From a checkpoint of a small transformer trained on Wikipedia: MLP 384 ReGLU, no biases in attention or MLP.
MLP neurons of a small language model. Each row is named by its layer, matrix (gate and up: input weights; down: output weights) and neuron, and shows model dimensions 0-191. Each number is 128 + 32 x the weight over its row's rms, rounded and kept within 0 to 255. Numbers have three digits each. A neuron's up and down rows have the sign that makes its largest values positive.
Before each neuron's rows, "fires on" lists the tokens most often at its 100 highest values on Wikipedia text that the model never trained on; "fires in" lists the words (lower case) most often at its 100 highest values on Wikipedia text that the model never trained on.

fires on: "lect", "ile", "hen", "ough", "erg", "il"
fires in: "while", "when", "kindergarten", "although", "elected", "whether"
L4.gate215:107207160122106156121134075131191108137128097154073143094142164138120169093125160130150069113092205141155129142107155081134105111124114096123126126119164107140111184158039125103094049093141144089150104186136080161232096150092146063137091081052122180129138080147110197068178116107154142179157148198107131135114106099098122088180129116187136110153110149058110141142118109138145119124160117135163123110105102150109099097088124112164067132109116137165119168132153159141153150130132154137117167143106138157146079166175126093149087127176115112133113149096111176141121096154119147124
L4.up215:061140139170154161156122130159167123171111120122080173094117150081109123153170125115118127092051159152111092095138153103131113136090107124128112117109157101171115134127144174136141080144128125160184127097133098182159146147098155112140073101137122159133082087117100112079134097097226114152078112154066127098112153091089101074161117118196108096137073141125151147163034137152135049100146141091156180133150086151131088116160106163096128125125153138169149146148173139119181071164089094131115116051129111174173119134139151102104120196220146162156142154078102143152128111132160112147
L4.down215:146189114154076076132118093110153156076099119174083148116124164201098111099098133125173122143098119106116143120131108120090167129092150126163126140111143156166145143101117106104121161077158079136109119179157095136106134139167164112158198116172132137154072138145151126083087187147108080165115137129124164153072122115088174137136098101131108178142115172125045167136141144025143130163160146137127050172141108083100114179129128072116125199116108173183140113136114073181138138119139134116129141061163129174152116153116060118157080154150115104041119127087071146157147121117177133132

fires on: " first", " second", "est", "th"
fires in: "first", "second", "fourth", "most", "third"
L7.gate42:090163122119097058166175138144138115132155144151169127131147109183136117093124105194093094140136122098090118121137175099159169114163134090091092128126112147055121115147164152142115174112089107156139120083173102108107226100171175138119142113095145160105134143095112118121116113093072156171122106122105061082190177187095103143131161148150139125195091136134134159089148144067133149132131059114135186154177113122105135096128180105124099104081150148176089117131071089155110155103104081152129139145142116167104101191110167114132097072086190217109100110168137140161103175145086131101
L7.up42:116133118096106136068174157147143123175093073139149145125177143084151164115143187133160105127122134136104104079124255078108096153111128169148161116144117161129094138129130201123098098093024131116099131095137120123115135096097154167094124055068135111142121082105144059157120165089150146120108095128159095054185115183136145142143156125165199129090151112120125123112131121116153162167130145164109140105112164128094126073130182118158130185149170104150111148142127163091058181092094118118161161155109133165107156157145136108170088149163091072132115146129070141144138107106102187124
L7.down42:158139034125156102114125116129145173138143149139132068180141095137136150146129108105157133145108127122141116152114113232122140100135137146078088123132134140102105100133095102077163099162103121172095088163135118149141069138114116141089146105133144083119123143082170126119175144154107121115164084092155155143173174158068131064129154194134138126124077144125131175050146107080101134084134214189155120124134124180088141114090140128088144085163180108090178113124127166171174138143136081109108113170188156122099099132118067150110109171179168069041123139140118140134192174115093129117

fires on: " Ass", "st", "ight", " first", "mp", "ign"
fires in: "1st", "association", "first", "foreign", "olympic", "third"
L7.gate115:165124134141104072132173213104146135126128102152156160145211149108194168129153164126125138136075130124163171167122141151203139136129116081135142136073106066102111174139114134076130128144113111141094127115094141196091087112111140121200114073132134133122093133098143114149121095117127126130156122149104100147089156072084118102151154127162171144157079128175126158118107170096113147133143088099153103107139174059068114087152106130111112134124158156125140115165147129202100186138155085136092096136156054163037097118108084055158133145141071181131107060089136163141104123129115077153
L7.up115:126190132068144133139164174104119205156146157120131116192175122115180152133160123113141056057159143154077180146144176116115090130071138070115180171096107117147141175146189106125112135128124102153078123131156127178110093131123128124148108105089150157095137077122153105128159064070112158110095156118086141124152121136098098100142179063143169137144152101150162089173111171099210147111044089078113100115112138126097137108143108120177106109137143118154137140080143166111082117190154154132107131161102163144117135143149106128092034115108175153181116126148108165090100092093117110083
L7.down115:135128117120154056106194118142152089139113101090178129123135050155095076117158119202153118161131163119167161117099136087151185102166115127163124074129162137105151047146169145123126142152104187164106146095162168127115113115151104135187155177167175078100124044149155110126130122160081121125150083100149117133170182147140152149171123147090118164117105133110133124136065123142071061137125083081122118079117157133100081082142106167103136133078120073112157134110157201134181128111122107107115101107159143145115182112173154145172154132109099055080159160057093125110166142101152124144

fires on: " on", " On", "On"
fires in: "on"
L3.gate67:135152118133116147092163133083162142130140139139146084117111095111136155146081087090156124172124180104201188173157120106159117057086086100142113154123114105115131166169144150121080106082062094179086110098149089118156142180125138156127128138117097124109097129126160150176132174120149109134123080124095133130108114127127146167113196122081115115088180098152150110113099137179100138179116176161136099167133135138165083122118151149145041131170122080103103186082142100033134055107159105198163156125137144085117160118089203131158144118107138164184122113175082141091161071143090107164
L3.up67:134148122152120114113162140080172143110134134097121123142081101153098142123138074129182114149106117120185198162213104111122110085072113101099129138063116146111133155126158120132109123093146092103117095136135089156157158172148093118161112120078077102110079111112108174145131181103199137162131157107075095193144150103131131164127184154067084151115188124162159123100103143182103139144091183148158123146144131114158129100069135105199079115148110081102063177069128132085103064081136086199129158098138129152151095110118145165125127082125117155197122137196132116107170073136099105143
L3.down67:198149095134110144107106082164176130123157159068114130115119106148134122126105086101127078148142110176156157148128094141134116110087112100152111088191096080068178105135166121112145099134073100133066085129157214107130102160138141151101134141096076194198101132177143160131065132218140132136146118173126120139133136181120128149105141149114111117090160101157120116137152132189090117147112141182059124152183109144124133092134170111123055125192142092171159099090156146105152071121150163155091142114194075068159122133095169123146154147130068121145155147115102095116113112064148093157

fires on: "ond", "est", "ill", "ong"
fires in: "bond", "best", "west", "bonds", "billion", "still"
L4.gate185:184128098145118070203158118147051084121096112136100158151131177174125145115138113090049085152113097129171092118167129145122116069091096157143139126129106130133134133156081211095092108133141125146103111141116062141139165125154155140096097135100072163123106129141144096139109147134156068136118142157149135118167181174168130078195114092094144127094106122147145214069133111117071172149153105131130147178176115115096079133104067117092103163149091173100115080069113136180189126096111158139139159165137157121133142040170173109131139119150145111155094161167108125173124146168137175128
L4.up185:080120128096131045134123132127150135106127120144115178147125107101176159145103128123063057100051098115185129131179143174154125106094169121176140146126162162157114133126090121154154105112085137166155094134146113130143084110122090131137147092143143159089120119080124107060114139141189078163181128113095179139126099126129153120157067124165109173077094187147167190098188165148143212132125137138107178163137094127166147087110113123135131086079089200109146136114138168120138130113057138060124088173116086088110182111165179083115107144128139126112108128166085172138130120137179183091
L4.down185:109155154093165131087109133156130140079085102164072132074128180064142120116125210190127129140105129077093128103128128118151154206155162095088040099112148128112130093146110113112124109124138173115137126153079137128091130149107134154123136136124091107043128118102155151121139103147131156187141132127141106067159156188126182140107168172128085122097083224097136112116124117110197101070171171120139118179163076119133165133130154141105126182179150106186213131058142117168102132059113110168110111125130092168124111137133127131096133134137151155122147134081125135122103085107086184161

fires on: " her", " she", "u", " them", " most", "uch"
fires in: "her", "she", "them", "abu", "most", "much"
L10.gate99:117094141064151111131158167125165155121144069159110121163163174082077113137139132121094156163062150129114088089089117173169170198125122104165107064153101077075104146080133155177129137096110102161162146108084166091150138126140114131151127100155151129074112114079140143178184192162128123102133144063155140149185118093147136109165135148158134089097158105132016160148102094100144099128171147079082115122149120132102103146159082113142121150131122075101169143146102144180123170143214083102052118128157187082124163110125134131085114127174128132151133171106151132123122172100102168117
L10.up99:154111093131070161134136162171057155094085132066151180154162196145110130136097157110188152171121133129188102100151127156106137111137129113107155187166063150109096123077136106145102108159110124181115158100111116112088132064126148072150112159103191092082131098156162148119063117154170110126109176163103116127147107134122062137124145159150072127135159082140184142098183144098126142137133200138125114112083113138173138123119196180134103117086115125130085167085088128216164122112182163068089077155088150072096129092150134114119114108114145122122114138163065137098099167141155130118
L10.down99:068090140117106114140151123066180200110124106130124137173167107098106117109091108081079140050187106160088083087123152129163113181115119137156118117130126151114128121070083214161159200127114147158176151162105168098137155113144121141132124134140171087149185159120145140125128165139079117182100188107108077153186072103140161102082133139102084139105065125117123128117155101081120114103165187193192152136112111054155137110099102188143109174140145075165083131147086125129095127145120129083138160131134107106176123180147155122138080101147137145157149084113148163096138098149072108138

fires on: " An", " an", "n"
fires in: "an", "another", "any", "anaheim"
L4.gate87:090081082138138128083120139104101149190130129169100188093060104102160114139075134153159067092211167138101144115088115085093150123125146142111094124108110080116098143138128135106144112131118120106142100118062181159095151093137119093078079116101133131111064063165160133122085101176171181127152178081165128109042183108121133113162139187149124140124184143120116104210147192117171161151174106091192158122106113174120154185118117172113112077180153110175132144141106127109142118116124101129128142133125135109129151068119158156098140162141165151095100109155113081108163109117168167078
L4.up87:119112137103104091151109217139127158061086090091107136121143101085130191162123085137133172160133159123100112107171112114094136148141104146164120122163160093150137114112086083144128208081186148137204105144083108152122167102100101137125120087118059168097133133184133157167121128097129080109106112097117112143125153099113121121156120122168093098085145130177147115168087167134123066059176149070111176064147154109117178118111132132147129114158113114141149123098139097083163087056131219213177100180143152117145143148079137127109169171122128117102187082110107112114091152149121152125
L4.down87:104131114108148120111181106134085147195100090141137126109135131068120131127124094118162143047159139088136163112153117168138143196087103106121165122141128120159140105107124139124111189166124155138117070133107114116108054068127126130112144082084136115173155085210134177076116128182115130118084126107111105132072227107191162146149129129118141132149155123096156099114135119166193107131096108159147200071124143136145160066101127128097162082170108161118113179142171145077197098146115126136074091109141165101092149149106134126139158151180154063096068135121081123170178155145078127151

fires on: "ic", "ol", "ital", "ob", "em", "ine"
fires in: "democratic", "catholic", "capital", "academic", "philippine", "olympic"
L4.gate362:108110171045164127145120058142102098073089181167142116120097119114220112153121119168034134127127122134114125116128146107189141158118122102158111176144108184124103081143126123142099125113153149157188125141139109075109172096141096099144205154168193093128100105108125170111151104170140123119198104088131113101105146137138167157126180137089125103131122118164116102153170129098094153108101126117126148104146095136126160109161107113189140113136147052064147194112144059120109138129104145095078196106166128164150123101153098152106150141163149134187112048156128187136154173081130118094
L4.up362:153114158076117121105165098152126104146183093112151072060150085181113120063077177126147157132094088193106134127123169102120168124145147112114107124114103079150132140139165134156154118106144108126111170112131129084133091159084141110120100115140174119118138129072133087098143119116163146087106097124143106198145099057145139165138147164156062097130131141162071127167116109111096155122058157113108202182162114172086175100152143080156165123080126134109143078160200126196069098126162122088151157113136128077143110127118168108142144179158133180092227105140149146160115119126164128068
L4.down362:068175117125145155081170162165101168085078172181130101183143153096148172107150153167134132150120150166149086182126146103103156143110126152096145151189100106135118092125085118120116135171067079118196145153166084140148185146054054165153136123129212164090156095141124182160087138135094096076160167111155148126167155157147110136135083161071125133149118121208128131153100143181118109075149167087114128077124122131129104112099109168124123131114143080095153137127089085128121108086140096137051143109075135103114096134114094090061157092098112107180146088151141114169113121165105129137

fires on: " that", " who", " not", "o", "ow", "g"
fires in: "that", "who", "not", "how"
L9.gate229:124115215160181107121139091058200095124150199107109103132114119164135169126078131163108162159110151150062125113124125128149173112096152113182163136147123205173103074117186072137102079090121110136150128124116099094148153131151152128177158147149078114104116183117155071196102113135122109146077130081117124114168099103136095117146095098088127169136107147148085170181171143090135101120111155135102191141148117142175163106130161131158117163067099086158097180146071112166128154091146145138135118108106153126078111142168092081102031126171113113073140156110174132087115105145130115135
L9.up229:138118143094159148061090089092169158109144147141112119114092113165098125130133173137136128150132151126112126141139133062128142106085122151139152173149179151071132086176099099160169124112151142127135082170130191129141130170144114120116172134142081151083192213125133132158138127115090115197078163122144128092158132152094136089116111126107129120140083142129157082181107177074076142122109100135072146124125130087140169158165140182128013190070063185061114125115109152130121122126159108127142128136119161131055107123172131136120061104103141170073139123203115104089116089121176082110
L9.down229:112130119142118124101131108151114156124128140092100148162104195135157144148155165135121091084111131161107147074125122168119153156192122200130165096134104138152139119104095099095071166120165164144122132111109124147156124093097110158103180119112157070144112115044172089088062125096151145142191127076127119157158143149183092127142104123077143120135103111127140128139166165119168113182155171154101123118105134126117102013101126158127177052177194068124076134150196139099095078128132145158129119133082124057159177126126132143146061143123072110146131122075146138103198139105114176175

fires on: " a", " an"
fires in: "a", "average"
L12.gate120:056046120129087021136180191139144094140121112188115119181146167119127132130088135110135142095157119119101123153074169115094139151087179088111126150146158120106175114180133135164138131088130156143139097139124046144137131105099102128077211175114093144117149163114152149160160148111067065117103096135184163126112099098167133136112128164147085141111095104070131131133095167096171127145122114140116125170103156101202130182121175102085152102113144155093143145099155114163120111162132073132080105154141156114063128121194128106086152170130149101122132149135119101135030163123117149155
L12.up120:197131145127141081171151160143133148137103110163172065106110122093093065083117123156149126200142135116061128126121172116103096054081118131142092089111140151110184106190166141039134113157133158113055079175120108173106108105111093149128088156163143167098181089129136115135200188141123155152096108140100151113083110169230111077169079138106125090117142114123107132143109150107145145086089098128131123078142144113143164133133131142112112115098164099141149158130134108226159111167194123088164173095132110090133093153054102158129133130163104128152139141119153144095142135158134125141
L12.down120:120145149132138057158178147137118120124126164234115114074112122140123180086133126107144089127137127194133166166126122079144135177140109152152160098108120148095089106147099182086140126109089194186071097104134142072098144099136130181182116093146098085163129083137157130112139116154110149145081152143130099114118110155109181123137094149136078081100120136121068073144163173159124151130119091136136139167066101100137083189063200143122081064156166122131081207159116164125131150122170117073074103105172105168142119110191094150165138135108105132128129149177139129127095080107152124104

fires on: " on", " for"
fires in: "on", "for"
L3.gate116:134130100167114122122120120126109124092188153120161152085134136122107173143128111141061131125124129148119105169169088091090175130075127098116096150123167133095164130125183121140087145125136110042074067107182150154116160123171148113114101080168107214121126102136114168092157165123167153092117133122170177131083138156137118111099168084143086100125163044170135169084176177176113159104168092160130148113167118115100135168165126128120124125070145088130129131048119116147163109155129200173156122129101164094137114114099168127088146080146171157120082205167064170184125127107096118074
L3.up116:046152177179110156127156163121166080155123159143129088104118140085148123152167126164124150125154125090125117072098136079123106116130142104143105080081151114174168118162153135118129135153153187086079178130183123115165117159129158098118133120189122144134120160112171183088072166091123145111096083140131100134108160087107114154030151148132095127155153057110153143224129132235120098155169127142135136157088135132081102055142127123095163125138157141113119105117170089055139091107180102188135175130126141103170129112131111142119192101162159099121114123166104141143100056116138131123
L3.down116:145209093052152119088156108137143152082105153127132122146106157192087115138135086063205096156101130101149115086162200114111225142161087148107122118120132122112177133159185093136138154093129172154103105128117129177123133115153132099164090174145126125171109150192120173095074090163101149128150178143170108116090095137068148079112148123144144112145185175156157090136098122102111160118160124154108101179104140073086089133087140128126189093143145177150113061082094108132104172108148111133077151079120173140090180117107098149134126145069079143127100123121148094142134167089111159117

fires on: " to", "o", "e", " who"
fires in: "to", "we", "who", "total"
L4.gate81:097084117197146159156166123123155145129095095183136101066095121111089155115118183118152144131069150151116114169151109147195155131138137146148194136146109090086098100179110079192097160120069137049163121089150148102100092167119156103173098072118132139108131135081124095125104147143179113171109121100124072125168119107129131134178102101161086176166079122101138174126125122144100156152117104105143147119124154046166116136135203144160145166100118066137155115157082111113152140156148136125206140152103122104063147134118131133088072114167069185103064133128163108095177107162092119169
L4.up81:163144177141112095134152161127158143090141134130096031105135089116168149148123089135190103159125117179120158060097085071096136147140224184080158181123170127145131149131161158115100162063109077096160121106146130099172162095162165130139121136124145176134159080165143119136118079141131103057107103142136088109166176130119097110142100123119124163171133146150101078202133120237170140084134129096148139109167116131136107159171116117129110152086098144089126117156077138120124115138127098152119124105091158110086138123116098159132066104113053211050150143134167110120141139134115126103
L4.down81:120059146147104111135132142139161085155130135175111139123138129141171161059142074146145133131045123149088157080183148097139144135101138162120178095158136112137197117083141136118146119159106162095119142174141146096073139097153130091136116084117131102153103156149130148136095141134046141136128121117140066131202046117069112136144139158121152106153142127112094099167079116126123075105096154140132123156104115112116150061150175169160159132144102092168192107175074167089070157078185128136105169103073087180156154158094152156179132154127066150101144175154098134077101110176187133108

fires on: " her", " she", " She", " and"
fires in: "she", "her", "and"
L7.gate70:082119087102167145160117104061153109074086130105065149118122165080118167065116129128216110130133109141119129106076132092139132207057117139122135173172144103155171106158127154146132141140183148114168123118125126112085120136149101145118101134114114134055088122092133132129063115174129111165127134151175162127141154097152113156153151159141105112092076129137097167136173147108111180178079090157120135158129131167164097147109173163116091166128068128129198139088187130049085182142086080150137073169122066124054112116132156150112073118120114133162081167140116152113145102136099154182
L7.up70:160076132198123148181169135075125118150088151120105143102147149141150181104056104089191130108148140177180133068106128094097163153107129122133123102159133093149116147103166127156117151170198135085112125196170156080127160158091090102144114098104140160135091168112175118148096124149117157127140141122163155151057161136099086198048095138131145114111118141139116131128114174116165183130067097088191146105104131132090121100141109127129139140079093118090116108109081133095127116131134093114114105133138088117181174117246120106146123143108137153091114062149111081044137149147087172137
L7.down70:132139136118155169069085129155147156207137124074101137180122116128108125099123149112181142072151096148066169075165105083155137132124134175175137172092114083154080148059100130133165143147130137129091160181114140136084137101188157065101095183192170125144137140109177105205117143134121133121120159125144138125169045095154111058113147154122105121137091115144161116087134118078141073208123172140077111114180101045157162102143140119107152134095139078140171094136162135116108156110079114106089136136136166146111123153114137129161111123141091139118165130123092076131128150220125110096

fires on: " the", "oth", "ough", "ll", "ose", "ile"
fires in: "the", "both", "although", "all", "whose", "while"
L7.gate94:094133105125091095154138156127106144052021129164152163119171089149124158119103130072108133086133200105156145048103154131117099177143106094166116139137133077079156183109137105069131123130123101170122130114143109179146164150145137133142157153085163139183095088096168178134130118115114111170127123148080093120100073208135129108207148156127166198123138143127090154129109202141124074214148146124121111087125092091148097137093164127134095163139143127116143141117071131175076099117109139115112121105111124097191107127212062127119149115153068129166134116131095105141156142151126135130
L7.up94:133104181074090112101122129118149209130149141106063088132198087104123159087128172046172073112045088146125105085185131093139104140171117125145124161192126149122136125116138162110109148100090168113117146118150097148137206111160118088159119127087166109129098084121143099107185125109154149198099145130115132165114093131150102204151132136142143115107127089138028182159095164132103099144100091143129151187120099105209102134123170132143123108147119153143202148120106163146115096147128105111074120133136135156148156164146073126099084132163129194100125111139152081143141067143096116119
L7.down94:123135071103107158163154112116113149189140099083175152144163150188114077134132113140233167057135116166138131094162123127092146158150091155102136113119075132175165112143138107078121152117193130146085111082031122147144163148103132131138132084132108092122076132196145137133133123101129154124112091093090058131162110093159131080141117162157160109139146217144117125153109172109137092143125163140143087074095134122120134116116149116081156197104096103120122137129099104105145144160121120136134188122085147145130059112086108156105096126110060136141201104073141202164108132142194141156

fires on: " a", " an", " more", " of"
fires in: "a", "an", "more"
L8.gate148:061122140123113077118129164118110091121135165149110122167183189132172173123111112115070142099127181170096107154120062070151109096066137125109086151104142113107108122137111078128198160087160170136157129098107167076151072138122099112159135188064112145171185166153173101106070136171143087181123169099140108100155184082165163112190115165175119148167116148072183139160153148119132190146160122116142136103128131130122099104091174143146195090064123074090156140177098121140174088115137133096151140132129130093128106112111135150105129080081076114112165090147109113155118099102120177150
L8.up148:191068160075140082176178177163147154088089126165137087130162181168166103106125073140107073157155194087098146143090170161143124156120146129170094150111142125178083112128127101145117191175100098166086129131148137133082135107131176131145111139073174063145128129148126088192179117133139165117125118174108103101052135053122166133174095104146099093157143062110137142195092082081101151117099168120163120057176148134121142162088144165108087109130164120105079134140154117137182139134126143128168102134109089151125127107143130089121155118122129110060065100140113107155172160126129115113
L8.down148:118142077115153080144116183120114174106158143107128095104150111139101122129098117155163110111089176124172093124097101166137160171142086151119134111127115156111155144106135119150134124087107174122102094145091093137124145100154100142141177091158101105029088160103157157176146161149100200062135123138173172113135112105121142075129065101104144118131195135128130127157129126159122116077099125133174139179158093152112147116143151124088152103231200143111166099137120142105126131088059114102082171097106132150091163113115093153108061159195196127117133122214145152080154181089129058137

fires on: " a", " an", "ive", "ted"
fires in: "a", "an", "active", "appointed"
L7.gate167:136083147092175115121132130071094045125141171154137164093103144143082159071064112189160128066167112091087144074135134114188180128127155126081094077179200104098149138135099137136100151081101153080184133173132118101106201139154097179143146099113115161118137120165135123114082052149090099089090159122153117099091102124120154157153108138119138124120152099157158125077103120129101147130124117166152184168122155162149128119101194117142106163116151164102134131083165175180177153176119112137128180113073130139117127083157089130123199152163158123108106081137159099153131139068084117170
L7.up167:057110194109133130103115119200128137084109087177090121119120114134116088138127129161174076094126126107118099118126101143159144119110139157125145117125094114039065102101110128158106135188084113180134152093080136109126109095082185094140165094148069086134123116146132091140154134130113166155147104124122136139166108115143134143112129197161098138126181100107095173137090160148205147073178160139120135106149083087170181091100193159064145138113147143152109122148065123173204135124145158138109095159121110060152132166134111113087136169153104129058163143150114121137193156126217098095
L7.down167:120131117105153141135118120124114129090098197125167204126081127107114154098166130115131086151103171112131137120167141078154126170193110129139056182146146201094188110168106119181148143116094123084155105136182136109153105168092090199178102093121182162092174126148138113094081146119170156135092086168087166145090133145089175120122114071100088187137144113138145139098104110151115112093178088103155152106149146173156112111144133126105124070111151094171152094109157141094118145127122074091063111099158107196101104127131095106133141172142144060171157100094157108123144031122182114126

fires on: " not", "ou", "if", " that", "t", "ative"
fires in: "not", "you", "if", "that", "t", "conservative"
L7.gate231:135116093157122068123081127122123123135119147119095184148154089181123163060150166128131145130087134162116108131114139142133140134098141139099131116148087102178147167198189132042170155136123187115228109121098155107081123134132150120175097090136087107129160103117166110157095148123147099155079105126175092136108091103121093102148184143185095133133173075208120095169087165105157126154128112103136101151075125067170114109128132122156092145121141108103140146146128135123145160130097125192077091086076135106101178163153123134111132100156155242109122164121172070061098095117108151115
L7.up231:174161202143193074122149151101177159088058119141102155103109126114130122148114112134173119146097149138115149126186114158126189134123156126076108141126157108148135153173058095138155164163143055135137089144142147095158121114095120115141124092163094137175126149115097153076107246076084115110173168137127115120105074109146166026130106101147110154123101169084125138126081166135064128166094120178142104065061138126091110106169114161165124093123150133090169096132122151182133106128112121171114131177114126106141137149091147108132135110157162168120108180129149045110107084102137129160
L7.down231:089118110106125056155162120156159118163139123134135104090144189116190101127109131128209168096114203143133124121134161091192140114147119173196106175093124158128179111101144102170102089095134129110117148108158157135136123195139164177124132107128141131156115107163164130137132113137101111110060142117109094104178102102152120142069138113119169157090173079145125167086071084131127152074145105107113129063131171178104186125131113122134132090144172106106087101147098176158082098135107068099176090088133155172166101175112134115125017089089109099139122155096129127156143098087201147150

fires on: " by", " Mc", " includ", " played", "ather", " La"
fires in: "by", "played", "includes", "laurence", "included"
L3.gate133:100079051115090135143195100095138143103141113133090168144098176107176201138175059166090117104170163142090150122137132160160125115057121142184107087140112113103110147164061137133112131116127057123171186118099112160161165169153105137136146145132117161173106196068079125112126092157132123123134141109124148165137156052125093152103142154090152146167100062138135087077104127116159088120105139150157152133172144175101054145159130111149111140140168130128167154191170110111091155139158128064065099152167104169169166134116087143118147080124159179126113123129106147175166128086155140103
L3.up133:160161159126106136166158091127145133105107162149148130199064116078143189111155032084086147154110162135177141127093120084154134133140070109186143150140146144124116096121080073079134148154173131122138133185063152174125125152176149146106095128178093102086152177062127144122090138092079123115172062109112126145157185196169106115120067101145130098146152095122188135091132085126096145116126106163133138094163141119155170117136124123093114095095080149136119122134161163099105137111059129092138077152164103155146128080185132170141206121144106184186100095131118118111102113140072130119
L3.down133:148191215120136089092124140142138104117134132121119151154134106147055041129125088085107149113087097106119125087160152128126137112171154083142126152086126134145141134152111180185141212178134150122130096139153128120095122156074137138124111120067067184159153170122096165121090136159141139165073135102183109125106141147149116121069173174159132149150135124088121113088088135085121106165112124124148100082150127138148156106075231090140165088158119169066069146128127120131106044148171136135140080124145127117120162130174146215120133082106123175075129119089137136116122185095142165103

fires on: " New", "5", "0", "3"
fires in: "new", "1956"
L7.gate174:138158131123105125124124091176162119097102099131142078136109140102096133127156157172153131159133122172177052092106159119131119130145094197120108136092154076099129099149149098145161147116072166196157139160130156163102102091163152116120184131110099152097138063125108118167060122075137149105085134066097126093152072089156105089117140116049127131192099125166155142092179145137140123118141152120136147052118130181107134148186119112144069041126190153135158136120123157101081157131062064127160154127122113133168152119077143119119184147181081140155153192101089127157173091141096145149
L7.up174:144142040098124154191192115177159123111143107164137093141111114101180091163157101108062176079153138114120124110107125080160136177193127144148131159153151120140101119098163113126121127142107223139129152074126077158115151087102072176134166122065131096096181066094166172142092130137155151146137164098085175157126170153139107103168156173094163127114098160193112125089111145153133135149120156152096145136083118136097149136128165132105138146123152151101091152111084120142124145112118081108051135089215133163139067071073137190127151114128144153084106071122095127123162164088132111122
L7.down174:124109095114156068077080060189128198092114195075097190139108144076128164149113082119151153095130167138088134178122135121144088115123159110067132102143087140121133148146131154161107061098120087122167139146123194185092112078146132066173105166138136150130136090165082146137082172176117121113115092140122221127117114084136080140138138093162090081195088065131153125091122109177153154128119160162101165128105100148138161081147141157137132107174131127088155144131160142124102139112091178153145072101126092150192088166097156081181126132144135124186101144158128100123116142163130139117

fires on: " an", "el"
fires in: "an", "any", "below"
L12.gate172:136112150177163181117174135051087094135128130167144113130194149086118088193137104118125043147090139133079083122139074142157168164091139082086168110147074145120155069088101221099147160053142137136160132114131146175141125133159131158102131134153127162081131083118085104157128154138130148124070126081122178156072150129151081100151078136149126090081154122150154168121139129103082155138167146120198128117156123118132152097124115121085117123141140116159130104144141149181178154167096118134047096129143131133127148101177142193092106074195158115117099135076152111110124149165089145075
L12.up172:108150108097135079179137150138144090115084100124122116149157182072158177136149097114113115121103129141099083102182108151213095155095108112122097147091063180105137084122084147124135172121164114214141149134113132123095110110159128148162159172153169183160186139151104154141101107096123093081171061173099114127123095136140181110120165169127161119108147142131091110106133133146135131116144143124181134106099118082129164188043160149130111099135098086135123090099132181123120103150145171131104110115143180152064119201065042087062165117180187093112123152096128128106158118131105174118
L12.down172:103126141151102116116131112162097123228134187177138093111111108097139123104070139106155090094153167036112135180119092095068149163106125159113132118158184165162171087113102158132090103131123103111125133127117080156074098085131148081141121116150117123120198093195088107104132071114073146125125161109156101132067134131105113062114133165118120160209160114116122155174174196105116128134129123141149127180118162150147158139152161136151130146122118134131105134109112174136138129166100098134110098098146170168093121109187074170123112108143167199131152145047074084088133119105177193100

fires on: " an", "n"
fires in: "an", "any", "another"
L10.gate339:083078136128181058145135166083103102119148148187137130095128163119142112157124077178126155170154130133155061149158082099134154129105138100052135119167148106096138093132141147158058149128163193134124135105102132164081155132159134137131092112150133160122161122177169158121185124173098064159088163080092102143113137051216131120121126169165111094129093144091097113135095158094137117130159090118199114170154142141140180121113146124081129036131125121147161100132105175061143135111084091102130134141118144115120103102107146163110113110171195117085099184140118084095186145133173118079
L10.up339:110154149064163093136055193110072071116110132144120140179141116107188137143097115136148139109173136146143073077102078140113077135087144092123096140189109119122121095149130121152123191064152146126157137159125124174071073074160149112096131126058183111093137077194181144090152145083148148139047195115157123126171112151130138127128130138121162128094109121118116103115104165164128119132141165170162120073104150174137132127150099168095123138153062089202174137123142103094158133163112214146125113115145088184184114096099116103146104171168128127110133102125101136093107140186133138108
L10.down339:125168083110090124111120140109070142153091102106136110097129129081047189136088078176144081084146127112124137153154075137139201148103117124070103080113071154145159081092089214137135176051090144156145157160075126112113129136145165125072178144154124143094169096201109157148105080121143150156105099099117123108098194115152143080113123101114088158157129117114158074111105166103123126101154130148189126092126148106182137110108142119125171086178094109141132164176164180152151157164145119122096101122182133161116138145128170199123117146156180101105139134055127125127154098166126157168